Weights of a small transformer language model: width 320, 1076M tokens.
MLP neurons of a small language model. Each row is named by its layer, matrix (gate and up: input weights; down: output weights) and neuron, and shows model dimensions 256-319. Each number is 50 + 10 x the weight over its row's rms, rounded and kept within 0 to 99. A neuron's up and down rows have the sign that makes its largest values positive.
After each neuron's rows, "fires on" lists the tokens most often at its 100 highest values on Wikipedia text that the model never trained on; "fires before" lists the tokens most often just after its 100 highest values on Wikipedia text that the model never trained on.

L5.gate1086:51 56 53 55 48 81 50 53 27 54 50 65 40 43 52 62 50 55 57 57 61 64 55 51 47 48 50 43 50 55 47 40 49 58 50 46 38 50 66 47 70 63 29 38 54 60 48 54 60 64 48 50 45 53 57 54 62 55 52 63 48 51 41 28
L5.up1086:50 55 54 43 58 54 54 39 61 48 19 50 70 47 66 49 54 59 55 52 53 57 44 52 49 45 36 49 55 49 73 68 46 48 55 49 53 68 54 40 58 65 42 52 48 47 49 50 34 54 34 51 50 24 44 50 59 48 52 40 47 44 44 57
L5.down1086:68 66 33 50 48 43 52 56 50 32 49 41 41 53 43 48 54 50 38 59 58 53 37 44 46 64 44 71 51 59 57 41 49 50 20 46 40 48 50 41 58 52 57 53 39 58 56 57 47 41 47 44 49 54 70 42 38 50 55 55 53 43 40 49
fires on: ".", " |\n", " late", " |", "-", " year"
fires before: " ", "|", "1", " Gen"

L9.gate137:38 25 42 41 40 40 56 55 27 59 30 47 64 56 54 45 47 30 55 54 51 38 52 58 56 58 48 48 52 41 73 43 43 53 63 45 35 60 51 36 48 75 50 49 62 51 64 52 31 38 44 42 46 55 55 64 47 37 43 55 40 38 45 37
L9.up137:44 43 34 52 67 51 56 53 54 59 54 71 41 43 42 47 52 45 42 62 43 42 39 45 42 53 40 50 62 57 70 38 58 65 51 40 49 52 23 31 51 67 56 56 64 69 58 67 34 31 45 41 51 53 56 46 38 40 42 58 39 40 62 41
L9.down137:29 48 39 47 42 62 63 66 28 66 53 42 55 54 64 44 54 40 64 54 36 36 59 54 60 38 50 49 56 41 60 44 45 46 64 51 36 59 42 43 57 62 42 37 52 59 69 55 64 36 38 33 47 42 58 61 40 54 46 62 56 40 56 50
fires on: " |"
fires before: " ", " Private", " —"

L2.gate911:61 66 60 42 66 60 67 47 42 49 46 46 55 44 63 44 39 38 59 43 64 41 42 44 47 55 50 49 43 56 55 47 63 37 54 42 52 53 55 49 59 62 54 51 55 53 38 45 40 58 46 43 47 64 30 61 26 50 70 66 60 41 59 52
L2.up911:41 42 39 50 40 73 49 57 47 55 53 59 46 41 47 54 43 35 42 42 60 59 45 73 47 44 40 55 50 37 71 60 60 57 49 56 48 47 52 38 52 40 52 44 39 51 39 58 52 38 39 42 77 58 43 60 51 45 56 49 56 46 64 46
L2.down911:53 55 49 57 51 67 46 80 49 57 52 55 54 57 37 41 54 43 54 43 56 47 57 58 51 75 62 57 39 53 57 63 51 57 48 55 60 45 44 27 60 46 59 53 56 58 36 32 56 56 36 41 53 66 43 50 57 43 55 62 69 30 19 57
fires on: "\n", ")\n", "})\n", ");\n"
fires before: "-"

L9.gate1006:42 57 54 69 61 44 54 44 46 51 37 66 47 49 52 44 34 50 53 41 49 47 55 50 49 61 57 56 43 52 44 41 54 40 48 41 52 58 55 50 49 61 44 34 52 41 49 62 55 51 43 50 26 45 52 49 43 46 53 49 47 63 45 53
L9.up1006:57 39 26 39 54 51 45 75 39 48 35 59 44 44 55 48 30 62 53 56 55 49 45 74 64 56 49 63 37 50 52 56 58 41 47 33 51 55 60 53 44 58 47 50 43 52 49 54 59 44 60 47 65 49 41 44 40 37 59 64 50 36 44 55
L9.down1006:37 56 37 56 53 40 58 43 52 62 67 30 44 45 55 47 32 43 65 41 50 47 50 62 68 64 50 57 38 54 44 34 48 55 51 51 53 45 60 55 57 57 39 52 63 60 50 47 51 52 38 52 71 45 38 43 52 44 64 68 30 46 01 43
fires on: " |\n"
fires before: "|"

L12.gate245:53 51 36 39 57 46 63 59 56 55 52 62 67 52 54 47 32 45 58 68 56 52 74 63 54 59 64 61 46 66 47 40 64 55 47 55 50 66 44 49 59 39 55 61 44 32 62 42 50 43 67 68 68 48 51 48 52 56 44 57 59 50 66 28
L12.up245:66 60 61 58 64 38 51 45 59 55 43 48 44 56 53 57 40 40 60 68 52 62 48 41 47 43 48 48 41 47 45 30 59 69 40 55 51 55 61 53 70 61 44 51 50 46 38 34 48 57 50 51 49 48 61 52 55 49 49 45 62 59 66 59
L12.down245:49 63 57 58 46 55 45 68 50 58 29 60 33 51 67 55 47 50 54 68 46 46 57 46 48 63 48 59 43 48 52 44 55 48 36 38 56 54 42 61 51 55 49 46 57 40 27 46 36 53 54 64 38 57 47 31 38 53 36 46 65 77 55 47
fires on: " |", " W", " ", " L"
fires before: " ", " L", " W", " |", " D"

L12.gate87:49 51 68 54 57 72 34 63 53 40 46 59 61 63 62 39 67 38 30 41 52 50 44 50 38 48 54 44 42 51 55 46 58 60 31 38 31 55 46 58 44 49 59 46 52 50 45 59 31 62 67 46 41 53 60 71 46 55 49 43 55 43 42 26
L12.up87:65 46 57 49 57 61 49 47 56 58 47 50 60 51 52 58 39 51 46 61 31 49 54 43 63 53 50 60 59 48 47 39 47 43 44 57 59 59 56 54 70 58 56 67 52 58 42 45 45 58 61 41 43 48 41 46 45 49 33 45 39 62 54 29
L12.down87:47 52 53 42 56 50 61 37 44 53 77 48 52 41 46 54 64 56 55 70 57 62 67 43 50 51 46 39 47 55 48 44 46 60 48 52 53 40 32 71 33 34 47 46 60 56 42 49 64 50 62 28 61 65 35 51 44 38 34 54 32 48 53 60
fires on: " |", " ", "–", "|", "9"
fires before: " ", "2", "1", "0"

L5.gate900:48 61 57 57 24 56 44 36 31 65 52 33 51 58 58 49 65 39 33 29 33 59 51 67 53 54 29 51 47 33 55 44 55 43 49 53 64 49 55 34 53 38 65 31 54 39 55 46 53 49 62 59 43 28 46 64 40 45 58 48 50 55 42 55
L5.up900:54 61 46 56 42 51 34 44 61 41 71 30 41 51 51 62 32 56 30 54 47 62 68 71 48 34 47 52 63 50 47 37 46 64 56 67 72 50 45 50 54 63 51 44 59 36 63 57 39 58 54 55 46 55 54 39 50 50 44 37 29 43 42 60
L5.down900:57 45 52 56 37 35 51 47 53 45 48 50 48 51 43 55 52 56 50 54 42 46 46 54 55 51 59 45 61 65 43 50 51 49 54 63 51 46 55 44 52 55 56 41 52 47 52 79 39 36 44 39 49 68 64 48 53 44 62 40 53 41 71 48
fires on: " ", " that"
fires before: "1", "2", "3", "7", "9", "6"

L9.gate438:44 50 57 52 57 29 47 61 27 52 41 44 58 63 58 33 58 39 49 33 44 28 60 53 63 63 48 83 50 64 39 39 54 49 51 58 63 46 50 43 58 51 67 54 37 60 70 62 62 70 59 36 51 47 60 49 53 62 47 32 35 39 49 56
L9.up438:53 49 60 53 50 62 30 45 46 53 74 70 48 74 48 50 35 43 56 45 57 59 56 33 37 77 53 60 71 39 58 26 51 66 70 50 71 54 47 43 48 41 61 51 58 40 52 55 38 57 39 47 48 52 67 63 54 56 44 42 39 42 37 61
L9.down438:49 37 40 51 51 38 49 65 36 61 50 45 48 53 52 50 49 52 44 45 33 53 54 62 62 58 45 37 36 44 38 44 44 51 33 60 44 60 55 46 48 48 51 43 49 47 54 39 63 55 56 54 44 63 29 56 62 26 59 49 25 57 36 47
fires on: " ", ":", "′", " pm", "0"
fires before: "0", "1", "2", "5", "3", " |"

L10.gate828:60 42 68 53 54 47 39 48 63 39 53 45 62 50 58 50 63 41 51 59 40 41 56 47 53 58 61 45 57 39 45 49 55 53 46 47 29 48 60 36 44 43 40 45 43 43 61 60 43 53 36 53 57 47 52 44 36 59 23 42 51 48 51 54
L10.up828:68 38 60 35 64 43 51 52 54 39 52 48 64 52 39 43 55 31 35 44 33 46 42 54 65 42 75 59 50 49 47 39 37 63 48 67 52 56 59 57 60 60 47 52 43 53 60 40 58 60 54 47 49 58 60 50 39 41 31 23 48 36 49 48
L10.down828:59 52 53 39 49 44 55 38 47 55 50 47 52 62 43 50 74 40 47 68 42 48 71 51 60 54 56 52 44 51 29 26 52 48 44 56 42 52 56 46 33 72 47 52 50 46 52 53 65 38 65 54 37 48 34 38 44 37 54 61 47 60 53 32
fires on: " |", " ", "AR", " district", "–"
fires before: " ", "1", " L", "7", " W"

L9.gate949:35 58 50 51 70 56 61 55 48 47 58 47 60 49 42 58 41 61 41 45 54 44 57 61 38 47 50 30 51 49 43 37 74 49 48 50 62 51 76 47 52 56 54 51 69 57 44 32 49 53 48 55 60 46 46 51 54 30 58 31 48 49 32 57
L9.up949:48 44 33 40 50 49 69 75 46 43 45 61 55 56 50 65 64 48 50 39 62 60 55 57 59 49 38 40 50 63 28 37 49 56 55 51 54 44 50 54 56 43 50 45 57 36 36 53 49 45 55 46 37 44 48 39 70 49 40 16 55 45 34 71
L9.down949:35 44 52 71 48 43 55 46 66 63 52 67 60 42 56 53 50 63 52 30 54 40 39 64 67 64 41 65 38 62 53 66 57 52 47 44 66 59 71 27 55 43 56 35 56 16 27 51 48 43 41 51 34 62 49 67 45 61 65 60 50 47 18 34
fires on: "\n", "==\n\n", "===\n\n"
fires before: "|", "Al", " |", "==\n\n", "F", "-"

L4.gate640:54 62 68 42 58 54 73 48 55 53 50 44 51 50 46 41 51 63 49 47 56 40 36 31 55 62 73 53 46 49 36 40 50 31 47 44 32 55 58 38 51 47 43 55 40 53 59 60 43 40 51 46 58 39 45 46 41 41 42 53 58 42 58 55
L4.up640:36 32 52 60 61 52 50 54 31 42 52 43 39 57 51 45 40 39 49 56 49 54 52 46 56 60 53 62 45 57 65 49 40 60 43 34 49 46 41 41 53 37 53 43 34 52 56 35 49 32 64 32 37 53 53 38 46 33 49 52 36 55 42 43
L4.down640:49 67 45 41 48 52 39 61 47 57 51 34 55 54 44 56 46 35 49 48 51 34 36 57 47 42 39 49 39 56 52 52 39 42 24 44 36 48 45 48 41 42 58 56 55 35 44 50 47 63 62 42 40 68 35 38 46 52 53 39 53 31 53 63
fires on: ")", ")\n"
fires before: " |", "-", " |\n"

L12.gate468:45 41 39 28 58 68 68 61 58 48 50 50 70 59 53 47 41 54 42 63 60 41 59 55 62 48 32 53 48 31 61 64 73 47 41 52 51 56 48 52 50 52 52 43 29 56 70 36 42 45 47 50 25 54 54 62 43 66 42 40 49 56 52 63
L12.up468:42 63 34 29 36 38 56 51 56 48 61 51 51 51 44 49 58 48 47 68 56 29 49 47 59 32 47 48 43 55 44 49 37 58 46 48 53 47 47 51 61 39 54 61 36 56 52 50 52 51 47 38 53 35 56 48 33 47 47 58 71 53 49 59
L12.down468:50 40 48 42 40 58 54 62 56 48 55 55 46 49 37 46 45 52 32 68 59 51 48 63 59 47 46 63 46 35 52 50 48 35 53 48 49 67 45 38 60 59 62 41 64 58 54 47 60 44 42 43 55 72 54 44 45 61 38 59 78 67 49 43
fires on: " ", "0", " which", " and"
fires before: "2", "1"

L10.gate809:26 53 49 64 60 42 50 48 61 35 41 56 63 66 44 50 53 44 58 60 38 60 68 61 37 48 70 50 39 44 42 54 35 39 38 53 42 67 56 48 55 36 56 36 53 59 51 53 49 71 41 47 35 45 47 54 74 34 44 41 41 46 56 44
L10.up809:72 30 42 48 46 56 53 77 46 57 53 61 49 36 43 54 37 59 60 49 61 33 43 48 39 52 46 54 64 46 55 43 52 62 79 54 53 54 59 54 36 37 48 70 58 51 59 54 44 59 46 37 33 57 42 53 42 46 65 64 58 42 38 57
L10.down809:50 61 43 72 51 40 46 63 42 43 47 44 47 42 46 43 38 56 46 55 55 41 54 45 54 51 60 55 61 56 36 31 50 59 40 45 51 33 52 71 43 50 50 40 45 49 38 70 37 36 42 50 43 54 56 68 55 43 51 43 48 51 48 30
fires on: " |\n"
fires before: "|", "|---|---|---|---", "|---|---|---|---|---|---|---|---|\n"

L5.gate1106:53 37 43 50 59 35 49 35 64 49 50 42 47 60 64 53 50 63 50 61 47 57 49 45 58 56 51 60 54 48 44 46 43 31 47 60 72 53 64 61 44 59 46 45 50 63 54 58 50 53 50 40 49 50 53 57 35 27 57 43 49 31 47 44
L5.up1106:57 61 46 38 58 46 48 41 39 45 45 60 24 40 39 45 65 52 66 37 63 52 49 70 57 44 39 50 44 64 55 56 42 60 45 14 42 49 52 72 60 53 36 56 50 59 54 65 42 59 37 46 50 65 53 56 41 55 65 50 57 40 46 55
L5.down1106:61 38 44 71 53 43 38 34 62 54 47 48 47 49 51 35 60 61 44 45 53 35 65 54 64 46 49 43 58 48 44 42 63 53 55 55 48 49 48 59 44 49 49 50 68 51 44 50 47 81 39 58 54 46 52 37 60 47 42 48 48 51 35 56
fires on: " |\n", "|---|---|---|---|---|\n", " reg", "ne", "|---|---|---|\n", "|---|---|---|---|\n"
fires before: "|", "|---|---|---|---|---|\n"

L4.gate576:56 44 33 32 60 41 63 55 56 40 50 49 63 42 61 58 52 65 44 47 50 47 59 48 46 45 43 41 43 50 48 66 41 42 58 39 57 60 32 40 45 51 60 44 58 42 47 51 63 44 56 57 43 53 50 53 57 47 49 34 51 36 53 57
L4.up576:58 55 56 31 31 35 73 48 56 54 38 50 54 63 51 53 69 40 67 50 35 62 52 55 42 53 43 68 51 29 76 68 40 43 45 50 38 47 59 58 50 41 61 48 31 49 57 61 34 49 52 38 55 47 64 51 51 50 57 54 65 49 45 59
L4.down576:41 33 43 62 59 40 59 47 52 68 43 51 54 45 61 62 53 54 49 46 68 58 64 56 67 58 34 44 50 48 49 45 41 77 57 38 47 41 48 49 43 50 39 47 54 46 53 54 67 58 41 65 42 55 49 44 65 56 27 48 44 48 53 47
fires on: " |\n\n", "\n\n", " =\n\n", " Website"
fires before: "===", "==", "|", ":"

L2.gate1020:34 48 48 57 46 53 47 42 57 47 45 45 57 60 60 43 38 49 57 53 49 46 57 45 48 44 32 38 57 62 38 64 39 44 33 45 29 40 48 51 41 44 48 42 62 58 29 68 52 38 40 35 45 41 60 31 38 67 42 50 59 32 75 48
L2.up1020:47 53 33 64 49 43 56 61 55 50 43 47 53 45 38 43 34 50 57 61 53 58 61 55 54 63 41 42 58 59 47 49 41 48 43 64 36 50 40 59 41 52 41 51 52 59 52 66 40 48 37 38 54 40 46 39 55 54 37 44 68 57 78 33
L2.down1020:48 40 47 56 54 33 52 63 52 55 56 46 47 54 55 56 45 45 34 49 53 53 64 48 46 47 50 44 87 58 57 79 63 51 50 42 21 51 54 57 26 66 60 39 48 69 47 59 41 62 65 66 50 51 59 30 53 51 47 45 65 57 48 45
fires on: "==\n", " ==\n", " ===\n", " ====\n"
fires before: "The", "In", "-", "===", "1", "M"

L5.gate117:21 42 43 32 47 48 41 57 62 45 44 48 66 40 68 38 48 42 48 36 47 54 59 36 47 45 41 39 33 44 48 53 64 47 49 56 68 66 43 52 53 46 52 39 46 61 58 60 52 70 51 50 61 62 70 54 48 55 41 42 41 46 39 56
L5.up117:59 46 44 48 38 45 60 54 44 26 55 72 50 54 33 50 48 47 53 48 54 43 58 60 45 47 38 56 44 62 52 46 59 65 66 50 43 56 55 53 45 43 53 37 30 53 47 45 36 69 42 61 66 27 77 46 33 47 30 38 51 46 51 38
L5.down117:33 47 34 55 48 39 52 65 57 51 50 51 54 43 41 19 30 59 36 57 45 47 28 57 57 56 41 57 43 55 44 42 67 23 47 50 48 54 46 51 54 49 63 50 48 56 55 48 52 53 56 48 72 34 40 46 46 59 49 64 57 41 52 58
fires on: "0", "2", "1"
fires before: "0", "7", "5", ",", "3", "9"

L5.gate74:55 50 32 51 52 49 50 53 60 67 53 50 36 39 60 51 31 52 48 55 32 34 33 48 57 49 44 65 36 50 45 35 49 60 50 44 42 40 49 60 13 45 41 55 46 47 62 63 59 57 43 49 68 51 43 38 47 45 33 62 53 52 48 58
L5.up74:70 41 52 50 61 52 51 52 56 47 61 37 43 44 57 49 26 29 47 54 34 35 45 48 39 65 51 45 47 49 37 38 66 44 43 35 78 40 33 54 52 49 49 45 45 57 43 64 45 46 50 48 64 64 48 55 52 49 36 53 59 35 57 49
L5.down74:47 46 35 65 51 55 56 58 34 51 51 51 49 38 54 47 50 54 65 49 38 41 42 64 51 28 63 51 20 49 58 31 55 52 34 54 49 41 63 42 27 46 68 44 49 64 61 50 47 57 35 52 46 53 39 37 48 58 32 58 55 62 45 65
fires on: " |", ".", " "
fires before: " ", "1", " −", " |"

L10.gate1184:47 65 37 54 51 46 66 49 40 55 67 57 42 44 53 45 52 35 62 53 61 28 31 48 56 55 50 47 45 55 43 55 46 49 56 39 59 66 47 58 43 48 57 55 57 30 50 54 72 63 41 39 56 55 55 45 39 43 50 49 38 65 51 60
L10.up1184:50 35 73 54 53 43 39 44 52 62 52 55 41 59 46 37 43 34 21 55 45 62 42 60 53 62 47 59 48 55 52 39 33 63 58 55 54 38 58 54 47 47 34 77 53 32 59 57 60 39 46 50 50 52 56 53 50 53 57 52 39 46 29 28
L10.down1184:43 33 68 35 54 46 49 77 63 55 65 31 53 32 45 58 64 58 53 46 69 34 41 51 63 41 46 56 49 53 39 64 50 59 47 41 56 30 35 57 56 43 52 59 43 56 55 36 51 52 38 36 51 33 49 50 53 51 55 65 59 62 17 39
fires on: "\n", ")\n", ";\n", " UTC", ":", "})\n"
fires before: "-", " "

L9.gate498:38 45 49 47 50 50 65 51 53 51 53 39 52 50 65 59 51 46 48 34 56 33 36 41 34 48 62 49 50 46 59 51 65 58 39 39 41 43 47 37 36 54 59 59 44 51 48 49 66 48 44 41 51 53 49 56 53 56 50 34 44 51 51 55
L9.up498:24 47 39 56 50 39 68 51 60 33 54 65 53 41 52 36 28 60 52 63 41 54 34 56 40 52 69 45 56 54 56 46 43 58 57 59 43 49 54 46 63 66 45 54 53 49 42 41 51 40 66 50 27 50 60 41 43 53 43 52 60 57 55 68
L9.down498:49 62 54 49 70 58 43 55 56 54 46 61 57 52 62 47 57 50 53 37 64 54 36 55 36 49 47 51 54 53 39 50 50 74 52 44 50 68 42 43 37 39 58 61 65 31 36 52 45 48 37 51 52 40 71 49 49 52 51 44 56 46 41 61
fires on: "0", "1", ",", "5", "2"
fires before: "0", ",", "5", "."

L5.gate76:39 47 35 68 51 63 53 61 62 62 50 37 49 54 62 46 61 26 43 45 57 63 51 47 55 62 39 56 62 64 36 75 63 56 75 54 44 55 59 46 57 57 55 56 59 55 48 52 38 55 54 55 59 41 40 43 35 71 56 48 40 41 71 47
L5.up76:49 39 65 43 55 48 48 43 54 56 49 46 41 60 49 43 48 61 48 44 62 54 48 57 47 38 38 38 36 61 39 54 51 42 48 73 54 62 44 57 39 50 40 62 54 32 43 41 23 53 82 56 52 56 34 40 34 56 46 39 56 53 56 40
L5.down76:76 63 48 42 52 55 53 65 47 56 50 39 63 45 50 54 39 40 60 45 43 35 44 48 76 59 63 65 42 51 70 32 59 59 57 46 46 43 56 42 60 46 58 48 49 71 49 61 50 56 38 52 37 48 41 35 54 52 51 54 54 42 55 44
fires on: " |", "t", "z", "osp"
fires before: " ", " —", "here"

L9.gate610:54 53 53 49 51 44 49 54 51 70 64 75 65 47 58 63 60 47 40 58 63 49 48 56 49 58 48 51 40 67 41 33 43 48 50 34 47 41 57 39 59 57 45 46 46 35 58 63 59 47 53 45 55 58 30 41 53 37 45 50 55 52 42 44
L9.up610:47 45 39 63 56 49 46 43 43 47 69 62 46 65 54 53 51 46 41 44 54 72 48 42 49 45 41 51 59 63 38 46 49 44 54 37 53 35 48 46 52 62 63 53 56 49 64 62 41 60 44 50 65 38 35 48 66 49 51 42 53 62 59 35
L9.down610:48 41 52 46 45 62 68 43 39 46 52 37 46 60 29 39 43 53 41 44 40 47 40 49 36 40 52 44 53 48 50 43 31 57 56 42 44 31 50 55 52 35 51 53 54 50 42 50 44 42 38 45 34 45 43 50 51 62 51 67 55 42 66 71
fires on: "\n", ")\n", "\"\n", " |"
fires before: "-", " "

L10.gate1220:52 56 37 55 39 64 62 65 58 29 59 39 40 54 45 47 64 46 67 37 48 48 66 44 46 59 30 57 48 48 71 55 47 61 46 46 52 56 32 55 52 54 34 44 48 53 45 41 37 68 53 49 41 47 59 61 38 61 53 53 45 51 45 39
L10.up1220:48 40 51 45 31 47 45 51 63 29 51 48 37 60 46 49 38 62 26 36 49 37 50 44 30 51 69 52 43 55 51 52 49 58 49 60 62 54 63 50 66 37 70 34 60 64 42 42 40 60 49 37 53 42 50 54 37 55 69 52 49 52 52 43
L10.down1220:59 53 61 74 34 58 33 54 52 52 56 63 59 44 48 41 55 54 42 48 46 52 53 48 51 57 52 59 49 50 55 52 47 37 45 39 35 58 54 45 53 46 47 69 46 50 58 39 47 65 48 47 61 60 47 65 55 25 58 68 59 47 42 53
fires on: " ", "–"
fires before: "2", "1"

L9.gate854:50 58 70 45 43 42 42 68 53 45 62 48 42 55 53 43 61 52 49 43 73 54 62 37 51 40 51 64 65 52 41 51 52 36 51 38 48 42 50 41 44 54 53 54 56 53 37 66 38 51 42 67 48 42 57 55 52 52 51 51 67 57 36 51
L9.up854:48 56 56 50 43 50 68 75 56 60 46 38 55 39 41 64 85 57 52 44 54 64 46 64 60 45 54 52 55 60 41 47 40 51 56 56 61 58 43 52 50 48 63 49 48 38 63 69 50 40 33 47 46 35 34 43 51 37 44 38 54 61 63 41
L9.down854:42 56 35 56 63 34 61 59 47 46 39 33 40 46 40 53 50 50 39 44 45 51 61 51 58 67 52 60 58 33 41 60 62 54 53 51 47 54 66 44 60 54 48 34 73 55 46 52 43 50 51 36 53 51 60 50 58 39 47 56 52 43 34 44
fires on: "\n", "\n\n"
fires before: " ", "-", "1", "P"

L4.gate1263:39 33 52 26 38 45 53 44 46 59 65 62 49 47 48 58 56 40 52 51 55 49 45 53 49 46 32 47 32 48 52 65 53 48 39 51 63 48 49 55 52 39 51 54 50 50 55 56 44 41 46 40 49 60 56 49 54 58 48 36 63 51 72 54
L4.up1263:60 47 35 49 36 57 59 61 38 28 39 41 38 58 38 40 58 47 55 57 80 60 60 35 42 66 44 32 46 53 52 53 55 49 24 53 49 58 62 50 69 69 60 53 65 32 54 55 47 33 54 45 60 38 74 39 59 65 49 36 54 49 64 37
L4.down1263:39 34 44 36 47 49 57 45 47 50 47 37 63 42 51 51 48 28 46 47 59 38 52 38 57 38 46 44 50 54 60 68 53 66 58 43 66 55 46 47 49 45 53 42 60 61 35 42 66 74 45 37 51 44 43 52 36 64 43 42 60 53 46 53
fires on: "-", "\n", "\n\n", " |\n\n"
fires before: "-", " Dark", "==", " H", "===", " P"

L10.gate959:30 48 45 61 40 40 51 60 43 58 78 42 57 58 48 53 36 48 64 47 47 43 49 43 31 58 62 62 53 41 51 44 58 58 74 52 57 39 45 65 45 56 48 64 54 42 51 56 26 55 46 56 47 48 40 57 37 68 62 56 77 55 29 54
L10.up959:54 51 53 44 49 64 32 74 63 39 49 43 42 37 45 58 31 50 53 47 42 44 43 50 29 55 80 46 48 47 41 51 45 44 51 61 37 44 48 51 44 54 44 61 45 49 49 48 63 62 56 44 52 54 51 46 52 40 63 32 52 48 52 54
L10.down959:43 53 40 60 31 48 54 58 41 39 35 40 50 57 44 60 50 45 50 65 50 49 50 59 45 41 57 44 40 31 50 52 53 48 44 59 49 57 63 66 56 52 40 69 33 52 45 46 62 43 43 56 34 50 39 56 40 58 57 52 57 61 54 64
fires on: "0", "5", "1", "4", "2"
fires before: "0", ",", ".", "5", " billion"

L12.gate732:53 47 54 42 31 48 53 42 55 45 38 53 66 52 43 60 57 64 39 38 52 49 39 54 48 37 42 50 52 59 63 56 55 62 63 40 58 35 47 57 43 35 60 58 42 40 62 54 41 45 51 68 56 57 48 52 43 51 43 60 42 38 47 48
L12.up732:55 51 64 38 61 52 57 50 70 66 46 56 60 46 50 41 65 25 58 44 51 48 53 38 47 40 44 66 46 35 57 52 58 49 36 60 55 54 55 51 41 69 50 49 33 49 38 53 60 63 55 56 59 60 62 57 56 53 34 45 48 54 58 57
L12.down732:43 69 43 52 48 47 47 65 60 34 39 48 63 25 48 44 58 40 73 51 52 50 38 51 41 43 47 60 38 46 33 47 49 55 59 44 56 37 55 32 55 52 54 47 39 49 43 54 66 57 38 37 48 55 45 44 47 47 41 55 45 55 24 39
fires on: " ", "–", "0", " (", " |"
fires before: "2", "3", "1"

L2.gate133:51 38 55 43 50 46 56 59 46 56 57 22 57 44 45 44 41 40 63 58 67 30 51 40 53 38 47 54 48 51 45 52 60 53 63 50 24 59 58 58 55 58 69 33 60 76 50 32 37 72 50 47 52 51 32 41 62 53 34 55 64 58 49 59
L2.up133:48 17 47 53 41 52 53 57 69 44 46 66 59 42 49 55 43 48 57 38 40 49 62 30 35 45 45 53 41 57 52 32 49 38 64 52 37 63 64 55 48 58 52 50 46 66 53 52 52 62 69 30 62 61 43 46 42 52 47 57 51 47 39 36
L2.down133:38 37 47 51 64 57 42 41 65 42 57 51 41 39 41 53 29 52 47 58 61 53 51 42 37 47 47 47 51 64 43 41 37 46 55 60 36 61 68 50 35 24 53 53 42 50 47 37 57 60 63 55 46 44 45 60 40 64 60 56 39 59 69 43
fires on: " Candidate", " Born", " %", ")", " GF", " Pos"
fires before: " |", ":", " is", " in", " "

L9.gate1171:49 43 56 56 50 54 35 56 40 39 44 37 54 59 75 56 53 45 42 60 56 50 42 48 56 62 37 41 55 79 61 50 53 53 41 49 50 34 48 48 53 64 49 25 51 47 52 55 43 60 56 38 40 69 28 47 50 44 40 49 56 50 68 50
L9.up1171:44 33 43 34 66 55 51 59 66 66 67 72 40 46 48 51 32 44 62 63 54 27 53 55 34 48 66 57 55 54 48 56 49 46 52 27 37 53 52 64 55 71 32 38 49 45 41 47 62 58 50 39 50 53 57 68 37 58 74 67 46 55 35 65
L9.down1171:45 55 56 31 26 44 64 63 49 40 44 60 49 45 58 56 51 55 43 36 59 10 56 41 67 38 44 62 56 64 45 38 42 54 52 58 54 46 39 62 58 55 24 52 54 54 33 60 62 64 48 56 43 38 44 47 61 43 53 50 53 59 59 44
fires on: " |\n"
fires before: "|", " "